config.yaml
num_hidden_layers: 10
optimizer: "adamw"
max_seq_len: 512
MLP neurons of a small language model. Each row is named by its layer, matrix (up: input weights; down: output weights) and neuron, and shows model dimensions 496-623. Each number is 500 + 40 x the weight over its row's rms, rounded and kept within 0 to 999. Numbers have three digits each.
After each neuron's rows, "fires on" lists the tokens most often at its 100 highest values on Wikipedia text that the model never trained on.

L4.up2375:380504537487422460423546508510488544498441427518443526477454466488532473496435458431504492536489538490506501500548522562492475477555553478515549446497464557525493502448517581543495524486522398444536525536522464509512486491460493493525507470468572491445547543448583546475471503497490498525502504481451459521422477447487514559495553554491446469512466442446435475482562502488564444456485
L4.down2375:537529585509518484514450583479550492491518467502459664495522499517532518459444520496555461527477584504455453548513505465491547508528516399488545476538501546539428486516489495496577472449596504458525519433490477462520529518520546508486453464481530463494513440514515501515476453507522511497523488475551552492416507507537467523513475541464574528479511556569509507486449524448574479457514
fires on: " on", " as", " into", "ate", "ized", "ise"

L4.up1760:489507536473501469538487462429453523499502468486540499538500544513533511532523534512553544491483526446488477480473507475499476446542498460526592587482471525552503455490484481556575466552455471485524508545473527514556481513468470473523440503549437494543526552542440517518554476517541530578496466470532573471520451500505559453592475503475572508452543462439494452467460525460523534479518
L4.down1760:567484498518484495468504495576495460490517456552483478371445561486508469490504460510480456525518486429512512519522540465506506469524474489473479474491507505490521531546406489558521541518446503439512489528529484520477520517528516473485534453495537519492497498445562499537543566461551457547477540398447497468532529430514482531427545493456471596534428560516475522455518519499490561525446
fires on: " |", "ros", "ran", "'s", " and"

L4.up3345:510529495491438501537498476521468508504498493512479519534547499494473513514585490499487561450559566314457452473531517498487572528542526505597549462504571501514563481546514496548484488508532534562492497506438504484451475509449518464488494503495548550522507524406537525521500425504512524535509573462477481496527544501523563494527500479474483563524457505500445444498567495537453530565551
L4.down3345:449497534530453563456502523509526520507449489565501444541480465459487573428414545510478536455464540458504515530520485522483444470488508458507490481457472484525514449501475551493483454500560516499506486583488522546573499517449502464525530501481447352494510427512540445531497451561465483517494533490485507457589525517491488413522543472469527533437501491528541464502516505482496508532459
fires on: "R", "K", "-R", "-M", "F", "-K"

L4.up171:509528494517463533559469467525529513495508471529549502541505593565478431567491494489535455499532513485498558489501538581527499534527477524508514492552478546464535560453480500450455484493461570453527478485450494494573446514478520573467480503592513480454456527494596514470490515563480506545460487500476487458531509485513511532435535470512435458554511461473501488481550532485511497491413
L4.down171:454559485498542459466567541467586487501442505492542511471531509471449583494374563476528523437465490547525453451457462520458413439495456507567526445503504431491518471508535495544461505477466509508521524526531525526436482538627589451480552505503531377483469548535445511544534515423531524522560518487565450559492474518544475512530457556417505552433518531517521534463520489552440530461511
fires on: " |", "?", " Over", " Time", " With"

L4.up2636:457480451477498513512446485428467505501438417504479487483431460493500489450463514514528465476523513512516480559467424561524521558540574520541477564478470540524472469511551596446473577501547506540499527459550525481516532389511505477490545528529541521537490506544549507448590482466465537520570528474475478476464451470528461488413564519517512494534463488488496435508528542456514479467488
L4.down2636:536487518453530609488544478521473477450518504488556561549499502567447521491475507427495529517496448571516484481541536457521528464480487475403474448495556494491567456482392524489519544540543477454455546529543447517553436484504458480504533510476468573496469490434404526470452488448531589596483485452498538459479517505477434515432461541441487456541497491558440480452544520436493449518470
fires on: " after", " when", " After", " When", " before"

L4.up2729:546576516481561507484464529489472543498511450447524475537556546547415480514527511447565531480526492466482513533499464491493499560504541513497546437495497523512556495540495556494485563496503495532525584487489551506539528477505518402596471442539503551495496493513592505465507457542482479531458510494521492518461535524432476484473495475420518588519490516542448428509577461513473460499535
L4.down2729:486398474524491429536524527461477437532500510483487395523512452491590503463547541513408503576534509536511454568516587438467532481613479508528501560489546523495476531507508488523533522566406555499547447514419484483477509518480454490532501512496502546498544536503427580542511465464479445471561518507511472506460454498491470538485560441507434431491503399508434515533448601499508463522476
fires on: "al", "ros", "ul", "ut", "ier", "f"

L4.up3136:512561520489421493469504442459464393478513535459555493585486460499515501492553544471572553447544489594503489454496523428454523530587533463577578537482531501504366460554465575467520479485471458538500492427519507409580490516485506497546420558517559542430499465466472528529516449461395560454572505448582470533495498517521486523562454536482472522477433521491487427503425487516432460454507
L4.down3136:480507525604471502552539521501612533547460520542490475526470527536472477417517551430465449495420538442453464423481512468487499423482474532392506478564462533524591524506593505489486466502489472482422555543470541530490555535497527467467478465561461496496487488462531546517549576564565493525484441492503440483539517534427520495459460492474495532521483487490518498544492473455450554468444
fires on: "ing", "19", "on", "ap"

L4.up1744:390468433547512444503558503518560539487493444555537482421525544557429534556495492500517484535469486505538465506473424552499531527529538507450547412489523525500469472485492573542502526423482516529474451559437516443487434484461490485508580553460490543533537517477507593406527539532481418427493554474452602487483485551473539534516490453468522462558502471435471500514506547575539499532482
L4.down1744:535506551518444565465501538396559481447351442513550562476465484542545554542453552534523499490417476508509489537494562556531580535581456455486499509474484561520430563489461542454487467494408534535547488428441648460543552457529495507508595517517468398451517463475565500496430531526549532477509508550403531446495544472441571501470448506542499563490513480486527503508567498501502557463521
fires on: "s", " part", "y", "ities"

L4.up1854:544463514480470483504430497454486592492474448525515483559462563519452496498488541501523521465493507474501521489465515480459555568563492495499516388530573485553463538477491499491454453502516500508470490525464550472513502478505487513503532509518457460455465483544501467447570471522553556465473540511447559499515492532484483508542567425473463542545411530478520446530432583448489493435534
L4.down1854:496556520536505539464514545461551423507534536483479519483496500474576464533522543508496491474501570409448522516540425497505465522476526541531549468583510479525481538440526538493482426510650477490501515554504546486486541471471598514525476496515581463451412454523494561589486414566470510547553544487468607473449502561468575496462540492552516455499500502459554521506522511478422559478499
fires on: "a", "m", "b", "er", "ak", "y"

L4.up1120:566476485458462419453555505409501545583436504451489491549487445507489515532551580415419510493511481497521541530537504483474518499552567558524472486488495491481497484555434452466433547431531555449440572609425494483479442425486490493492493420521502472500503486524504563444527472497518430553543457482461547517488528502514496507470566567472419514532469468465495436493515511534509462451548
L4.down1120:518501502433507537538493487502452507511511530543534695495483523507527489452467538457518501503446498488516505422453528505502500541493498497494501524542486458440521485515494472451458511540696513507500451503515518571491467492473496517445488518520425222489463505516471452541505518529459485488525520503435461484600535518491475459543460579469529495517516550467496526518427524471531487452480
fires on: " due", " announced", " started", " signed", " moved", " died"

L4.up2877:440561428517575452557499474511447546599489497527511480477533520514529520525495465525550551588454478517548525434526547422443490508580506412524520426483475521506458554511529532537530548436484474523473505503475543452587532472503513533519432536526547512454527565483478524499429484538466520515449548493573528467525474506474464555460505502540438536621492431525490496481488576533486421493429
L4.down2877:451462538499463523470430511527524502466496521434491597546488530501558550543516556467450511561539515439512490508479545516552509405524445433558505586580496492470466499485478507535538513523490477451501541550522464573524455441399458514499538564494535526471497463468533466451539520624416543566517439520537468473514474487441491446575525572495462501515581531523529505474481535584499524493484
fires on: ".", "″E", " %", "Plot", "ud", "==\n"

L4.up843:559531554484565531446494472526442484553400539568439510548500507478559508528572536520482462421563508495510431511496458509560485525522535466492538583448480450502477577483515493496509459520519475469509552411457448541496461511458518467498440507579621519497528544540463488378563464438461557494516524551474499488538483513441504481575538533444526533469517498493476525510508515426484557545493
L4.down843:531513445466528495492483525489529497532478490507464572524558515551545530519545552496524445510514528440509516482564507510501550459482527535475478528542490476461414454424474451467466487497511507549438561488500421456485585538479543500558432502541481511492497569464571442494522542477610465509490512530542517481492497525553506473516501522494525438475489482511579504543459446452489577537476
fires on: " English", "0", " Polish", " Brazilian", " United", " Japanese"